Weights of a small GPT-style language model, trained from scratch on English Wikipedia: 150M tokens.
MLP neurons of a small language model. Each row is named by its layer, matrix (up: input weights) and neuron, and shows model dimensions 32-127. Each number is 500 + 50 x the weight over its row's rms, rounded and kept within 0 to 999. Numbers have three digits each.
Before each neuron's rows, "fires in" lists the words (lower case) most often at its 100 highest values on Wikipedia text that the model never trained on.

fires in: "which", "who", "league", "while"
L7.up357:522492519452434330497433511542493512439492526438489511338547490554550410561464517427504473470466535471426517448488528570575472499453507531536489531502516475522509478576511451514502491534485450461470560500552504504552494451471556540434505586481538580509527470451557539452513362419545498500

fires in: "however", "until", "at", "support", "from"
L11.up186:474511464352526510484581507448535526614441556539430465393562622449579449466481538481518508497507468535545514557433558502507456505568497445514443501453496392468545475495495455507647469520527582475476456448378388520457467496479533539591543452481466401486508491582419471419493535477494510579

fires in: "which", "who", "while"
L7.up957:570502505464532413518538516536502549441391527497472428464515521361535511395530474532583471517456561407494498491481507497571553440444507472591410454487453519572585505541515490521511508496510503460494449482560470516625534482514494534427425466573458509432438489479483453504490468467492509496

fires in: "and"
L2.up600:580512527448488473525535535534463430563492439412440405435581528572545489453506547463436558468462611486522535430546475565423425465439413521485492516474529558496537476552497471557450551494475499494503513590539533535560544506523528505554485459513426452489489543617424528488497514475509423496

fires in: "the", "it"
L6.up657:544482586447573507561482564470465413552443480436365408448518630535549470419532571405492504589413502496438601409491474477522531553510524474523485564508470476489559514486553472505576501526486548524455602478462482531410428531503461496444545488459457471526500502467440561481504548506476562572

fires in: "at", "for"
L6.up271:563468594462462472554566576533427513504516470520424463523498529532585472468424569456527521476497555534474545457552448580465534568496397455451492484456515516421502480377511497537604468521443578424444549467447438589541492487477554603508430484505465443435428511415450479553416608417480494596

fires in: "also", "through", "although", "daughter", "throughout", "bought"
L4.up655:425560424550414500509490552455576478406536414494571594460428467500393454482465530506415459515412477530479516492434602519487474559504446479455460465568437530521454555508526451427467554509474564414552500501449530564469499514548469526443430555481577503543433520499568512546458539515509466493

fires in: "government", "around", "development", "found", "department", "sound"
L4.up760:491450609403571490443521474500470449515503560464453450435506465473611583526526444483584490470403551483539528500472506448536491426497491508558573530506494581417531442508618531571520551493538426535388479467609543468493516540458495493522525449555444534484566482487536503462593591537523555439

fires in: "or", "original", "orchestra", "organized", "organization"
L2.up92:522429497409502446403571396515527583469527526580545516496475464530540527495531485475534519520361473525509460507480484543528554496559497535601515442446504548493510482491537579526343544468475513498531412471545465573560542546458457452537604519550410459523429483393479552464458498478505540488

fires in: "in", "award", "at"
L7.up814:522552491481494511445535463578364460547433516570484448525459556405552381498464456390530583529452516514446533509544503609556460540488461575582473579503510563459583527481506521532483509498511488570497511623432440490520448539508524608481548508545511378532486409493426524493565544496527548465

fires in: "made", "side", "make", "of", "take"
L7.up194:383418457536461523569494476470525483585455523474492492488529453556505536490368497485524504502497531489525484435565485474464454530499457502590516534405522494571553398561501533526445581563420543517515537560450535574533486356408513468450435470509525605487479413533472565527465512528462544505

fires in: "for", "former", "uk"
L4.up130:479552550446477519512406525564478497476472455563454499443534575478521491549486526467529541498567525394383641517519459493492478520516510514501428476615484491564474601483511415514458535444532434488504618591557491487534495522506526598503513454512543511485611527433460434483477396478527500463

fires in: "also", "due"
L5.up153:489527499503522434559508582537513501520487456475577553455520514502502407487517495460484431452497572460548505599454568489509469436433452480518540419511543621549460507460504593468383496533521565484486500447574447575479496580501440563496505465576560544534514443664583497527530409533469466501

fires in: "and", "found", "around"
L2.up611:495530570455566444512483483446501461494507344368457441483560603493523478557531537490529557553496478547462443515616597489544465413555531536435466455524445558526517559431452535494503537497423476437534546534490472522451482542600505528440492548486538457615511504455459496509508588531586570542

fires in: "and", "10", "husband"
L11.up741:426517480537476538549556610475425491490464413435442421375446614574527477498488515491513527481521563476616412420550450514523537386473489435494443497455445470481507387545475398438482609523467583577453544458414535571505474406507434543463468493494536474539484518515499466523461563527530505452

fires in: "and", "is", "on", "one"
L6.up262:542501445399405484660625583564460513473469525481440502456543487420571526490427493482500527541495588486512505512475485589491541532523475457564419504353509446488553517526526436481547579550476504451520439476448500529505426466548579569507515484513436461502515475491425520488574486416502542490

fires in: "has", "when", "where", "his", "he", "had"
L7.up51:557476519479524482611501560580540460476537512419459453382619514488501496451494580500487494563447652509498571485494418511394556477492532507458449479451543581514527442496495403623521465577386527470446536545442459563555497530506510526537496522510395498490434486508430502529506560425466566494

fires in: "national", "nephele", "film", "number", "it", "utina"
L7.up192:555509369569452407478512555485380461456457489603462526458536495435474524530570481461602534534429519545488511506445443523520572532513462502472426496501531478563469659448513473473590496456522509530447420514519413480481494520531532462482559377537394587487496563539471439468571483540517585491

fires in: "at", "attack", "attempt"
L4.up870:552568464417521519539504390433399541492464485505568486493505491540458475490505475464532511571408431560499515444529557476523468486482526537551500470510501562495561458587507503567460455476435505539494438569470497478575392539456487573600588521411439446503469495456408503470483522541465574541

fires in: "its", "international", "help", "itself"
L7.up277:624589511495530496463583500441496465490433517469491465571526520462542473523492458488475560428507574493592486570519504505524462421503433545517547584570480562539375608481478524469527542486485429500395489517507511579551533499437536453479448505566496493467564574456495508543522575503454519450

fires in: "from", "by", "of"
L7.up429:602491507421493491449557449520467420468517520471385572544513498550491471478459570506439547472501483413578505599541523473535542508523349553594491449482591440484482451485447559413477487422519506344478478535466515515505551484507495551450515422561545492419352598592468546560463550492590516569

fires in: "and", "by"
L7.up225:565569507390452448531554489436545499451621471501355496503515584510493468550459485457454562426452580523512586574508454457578499400419446484493459486580501465502504531534468611502555507474479532484432519412502445561474527559515489512510451481585565554458493533486497535540518538555529425419

fires in: "january", "february", "large", "primary"
L5.up468:482471496415499507515504519506504517521577500465434477443499457420558631453533505503465575506454493526573585494543463479567520439485477522570551473480412539513490447417499582435624511500513435536417485447473586474558574458573514484516402516564501475495537565522564574530575540430540577408

fires in: "with", "within"
L2.up272:484472492563507443470527520497516496508503548432469564514482467462478448453467503379584522510477491460573409508538470480549444391483517473487449490512466456484531599443519517579467498554528395437504460485458528532482489536497581540471463490490442592591609530431430655503543560523553543591

fires in: "more", "record", "order", "records", "recording", "according"
L5.up523:523462437445418465501543477472475463565491460412387437491551519485447488495436537538545540549529505545505539437468600575481428519532502540502600550555480448592502554451602445509493453472501524530503513628348517447464514530441489511578550576447517412538461517478476572528450518417473558443

fires in: "but", "who", "in", "when", "at", "after"
L6.up82:588434502521496521455509508425497508536513541437466439505500520500544474397542577475518509514479497520418554497453436507468563548452418486471503596483265525445555519507497563501522476652581603542515518480363458435406520478559485534479533541518514484455482530567520537466497544520539417487

fires in: "of", "national", "pacific", "chicago", "village", "9780773505513"
L7.up647:495438546523462508545486527463438481487406457520466609488541554549495505453458462416467526469427469393521529506552553552585490521498389490534562475554543530436490466472536463455561566393583487472520401570471560523500582506444547511440479377482429560430436468598455473556603541504497485516

fires in: "there", "three", "and", "re"
L5.up452:548516529456475455505552629492527487504474521443511443370566515488588503482503550475513534566446616518526425444559517471478457497390536442577439577465471549455521504481491449577556609461472492502482524533470486508510549380503556554435533459519459503535437508541447583539498530462524457477

fires in: "january", "february", "mary", "anniversary"
L5.up646:550454484484475491469501473471527497486535481481468564540474468445490549435485447522651523431585495546456512529589414561452531466546509514484544532487486436482565462496554389485460457459480479542524429490415546606473489481438475437560617474498467463501484498507464529500479515465550521523

fires in: "and", "village", "language", "heritage", "image", "marriage"
L5.up467:528575547529554536546446499444453416655546453536452534494472522610560458518449427474519505489483471498535460490510438497392456538450539464522464467457503578538541507567453531455519545474462493469574577402517530568461458450541507501491415411524470532499507545555450604537452537462399605482

fires in: "and", "his"
L5.up719:516534647491521527517565540508517370542528432519447521493511521539505506512468527483511510467593560604495468549513450475512425518485484442456532467438511526597547512567557395538498598506490484429484529554423495544470425449554454535546495541432493536456486531560535513526464457445507511484

fires in: "in", "as", "venue", "1990s"
L7.up14:504543508475439517446515532579408468617432524479502491534499454526502509551427559519505530581404484481516547548522465514532421634440501530527500462501525529477509469436460540522487527449390517471566470561453422488490398479577542451411473437526524438530546456519522536507506487480515396613

fires in: "was", "is", "or", "language", "image", "marriage"
L5.up872:481619593568581467541502552515539439608473518562459522555496524551453524441514469464482523582433531498526459518531434417492453567439436496494535508410520404568528490598431477531493582536417464556526548424511560535522448533440477494447419503507397516534454584366440545531501601517456493488

fires in: "cup", "city", "mary", "kenya", "tokyo", "ecclesia"
L7.up43:520493510477521515553436520417485522476485446494520492476513516454475517500494455529502481535380464574438589459535529510508462466491632522444486445458517542496505503507390565526441483485479543501561556474533494478586497471607520517529560470550473582577453479485529490610586483503519432502

fires in: "with"
L4.up752:518532595542499585587471563409570448553564452515383554525488519584500538559478461474412585546556479509577481489513478422490476500498463403459506521461423480502483503537537369483522586605444517487528543579476574527499538422480476461465399583456557501469436642494439471508442504456536533432

fires in: "with"
L5.up166:564575511522442401518498487506492476499535518510353516545443475424546520467527501471590555554475532637535483508507400486506493438528435526526625532468507485514484539522517506579441446497458496532460365476534549531450507497440431468565517563530505579510544607559501657497468577454571528483

fires in: "which", "who", "while"
L7.up500:496526496462504417548485552565508550455514453589421544511552565469514446472486550544501441525485508459535447542562468511549559485518515486553552562507566501496458445473441518501555379502449496434490508516500463562542587472501469454616446582526556501488579499465429563453517367615470538455

fires in: "who", "many", "they", "those", "more", "most"
L7.up454:560520522443482516486624511610453359500419509516408506484534536551510507429447519510554554504577487421602391520499509531538496505462430457539518480537476531479462532536421477512543502536470513539583551490455494490504521503558579506470561555563452492497551494584517478499495551490499586453

fires in: "york", "work", "working", "works", "network", "2025"
L2.up747:498533552502403484569606456521457515523422368574507471514538439459576472571456509461529514565555593573635432487464430529508506487518462564504502534476456476469473461472521528552592489493434499506590512531429499479476486448511510535371408457541522487549499509538482521588435499476536586476

fires in: "two", "this", "from", "that", "which", "the"
L7.up881:595529482484505438558436465537454476551493506498475447490520558445549472558453472415502530451475535523433571542562492555455511519448519464565447440411547510545498507577438453533465534590485516456562518537538385539587469573477563500518505497520424473511525408506424504549535540504542524582

fires in: "it", "its", "itself"
L3.up344:577500624404478535546486498494453496492529532536418490544521532463519645543474431474618502523586507549492496524554441562506535534486542465438491524501375512485538517576515508513498546462469488574549566520546538574512431494459474453478638504533458483524530407502350480441494548546569483508

fires in: "in", "built", "building", "while"
L7.up363:483636514460436449514530425457479460642405439533512475459504648506535482549503571511414549534451503436535487597523430508581450516463597491534503586527430479421491487480544438513552457602510527487468521484413496452464452523486507524444480522522470450501585524548503498481541536555476491560

fires in: "it", "its"
L2.up224:586562594458535514497503572540453468601491523494456465468550559549570530499436460486491470540557557457476456520536510566538490518462549507473477609492490456430429482554480481594662522495440470517441547516415490545557408499532508515514451424449565573518562475535477443535506478552471567468

fires in: "college", "large", "george", "age", "range", "january"
L2.up722:471420477480543502555483515553481505535455516498517496497516473406456542501510555533400559453516473425504500541627513499556502499468489505544551451461530520537544488388441539392545471425496514540534539551348520415571624456520606306551558499500416467470486451586508560560576465480507577551

fires in: "that"
L3.up186:581439432556457407422451539426453468512562507522485365490564579582522425453479591441486493417447507494467635534522440469503498565423500490568566672493343514523555447503514557471443565600489586574506488550470486620431521508518529476524534516562497462477460499487559488512527502490410433538

fires in: "the"
L2.up334:563543520621516495553438637572512486557426479528520491519505530529494481494545509441544467456591535496470477523544499446524470546494468497497462458492560512570513504504409507525407477541523529487531550503584455474558557506483467441493648467620484607479552498608418472608443420520544443563

fires in: "which", "who", "while", "what"
L11.up328:570420392434515477544579505399482587551563560505466451534451436465522550454524468443518450455441580568474470453455470475562518420434488509549503573436475508565540490479436528549455452474504520456457461516491464559508440453474571528535533546644511447493463499447478487480487455547420475502

fires in: "the", "which", "also", "who", "when", "his"
L6.up667:474482521409513553535536531486461422535508480482453482441554539475519475450492600448502540557427549540458563496531480537552571530511507493531507528496366571476483546470525479494509533531449513443465499542553511505476508511505427450509595433487456419603485513496483512480539478539468510570

fires in: "city", "capacity", "granville", "france", "soprano", "former"
L5.up33:509486440496495445477534512438469454538510496482503489481493472465451546499529521591409477528499538506486427458548577479517541481405458486558486498482510556533587449435546562378375465506457455496570575436471529548504489452521588468496595514591491519473454428645460478519515606659516467576

fires in: "in", "july", "february"
L7.up291:475486484585526373541575446591538439586463509520548456528507624429451514400532545544569581491408533510445496422482485535460441491496494535551503508503457534477517457447489445585529501557422481529516449511387521490467463577518502486415498532537455439495491475561454499538536476611535616534

fires in: "after", "second", "considered", "across"
L11.up513:423438518400482505465554523470487527565469529451515534398502527496570558462475470433614472464569525491542487515488475518564627438477434552553584506525543455437534596400479402477645473506518520399411523500460458475458535477480479565517544510541479445505519475473488530454622501447552528534

fires in: "they", "government", "t"
L7.up486:417494577472503461565504535565474479550518451371443522439560566523558503485463500523575534472552500474540465535587448484482400523466477460523384479524454479459464556582481452584580595517465587509526615509433529590507439477484496474552505520515440397441501480428486478503503560489401539528

fires in: "record", "records", "according", "words", "recording"
L2.up21:534612473498488477553405565546523451419497508404473422473432521429502444510482504535630538472608567459597526499516511506439500535486475504533441519546509461598482489528476449570460380488447521486597509525489521525522636501495512562506468478574496543468488505339433582535613543447501526560

fires in: "january", "february", "development", "government", "investment", "department"
L5.up318:490499470488494446471502605497493487532543547484497455470529466443464626480562505603504588500491571575533514483517463536514524465554541520570582531488483529520538426444616515482569454529529414607502442475539555552501477464532552450541530493533456523503492465516420477522540628516561603592

fires in: "also", "maharashtra", "aircraft"
L5.up13:470485455428511481544509489568512519476503506492491547549524517528526373563407456484409391536512474408500475553499646531502514562436440507455459479527534522491475549588427526554409545556499575490545581538438484442488537526476460522475518592437543450488429514387553553453503512501485450443

fires in: "when", "where", "while", "books", "book"
L7.up649:539456504489459475521516579514537528526556465486528442440503526528546512521499512459535550458436572553535499559492496571491550491439424480520510523392462516565489429531457497587542512533439436356457546448503466558573516416515442553549437490491453549487487540427515483542544519494408517615

fires in: "his"
L3.up895:491459503397510489478523459469499507484510560551440573522510464515659645519451475457555488597413514522529538475472446504544572528494526512429510493453381522417556468588554437562512585558450500519502552495480499527450545555415484462505504565437517459506487503424545575415460528560499478336

fires in: "which", "who", "while"
L7.up682:483496449500511430529512548480504531416416474417512462438531546455481462439523642437567555551457648430495558438475521511458510473460498492597465514553554465463473501443574500545481428513522549513487480650452529568467520548472520497477574434531544447516433545489466475511601521522545458518

fires in: "league", "due", "blue", "venue", "avenue", "quebec"
L5.up946:469523421468532445546515465561438560496498498542568501449488522471483382486475559492464502458509469343479495556537562521476494514439474485477440438509532503514493591468397484418486440436495580500509558566425436436537588511577566507518456487466511465488509475579556487513491356561461515525

fires in: "also", "all", "album", "along"
L5.up428:426586481582537392503482499542508439497464482520552446474478486545491511562539515486416475499387544522481462483438620476484492525441422473469400438472515560531530527459506422493413549480480556445485536497525512411528501540509525515429461523645479466437402507507478417553501529604526491506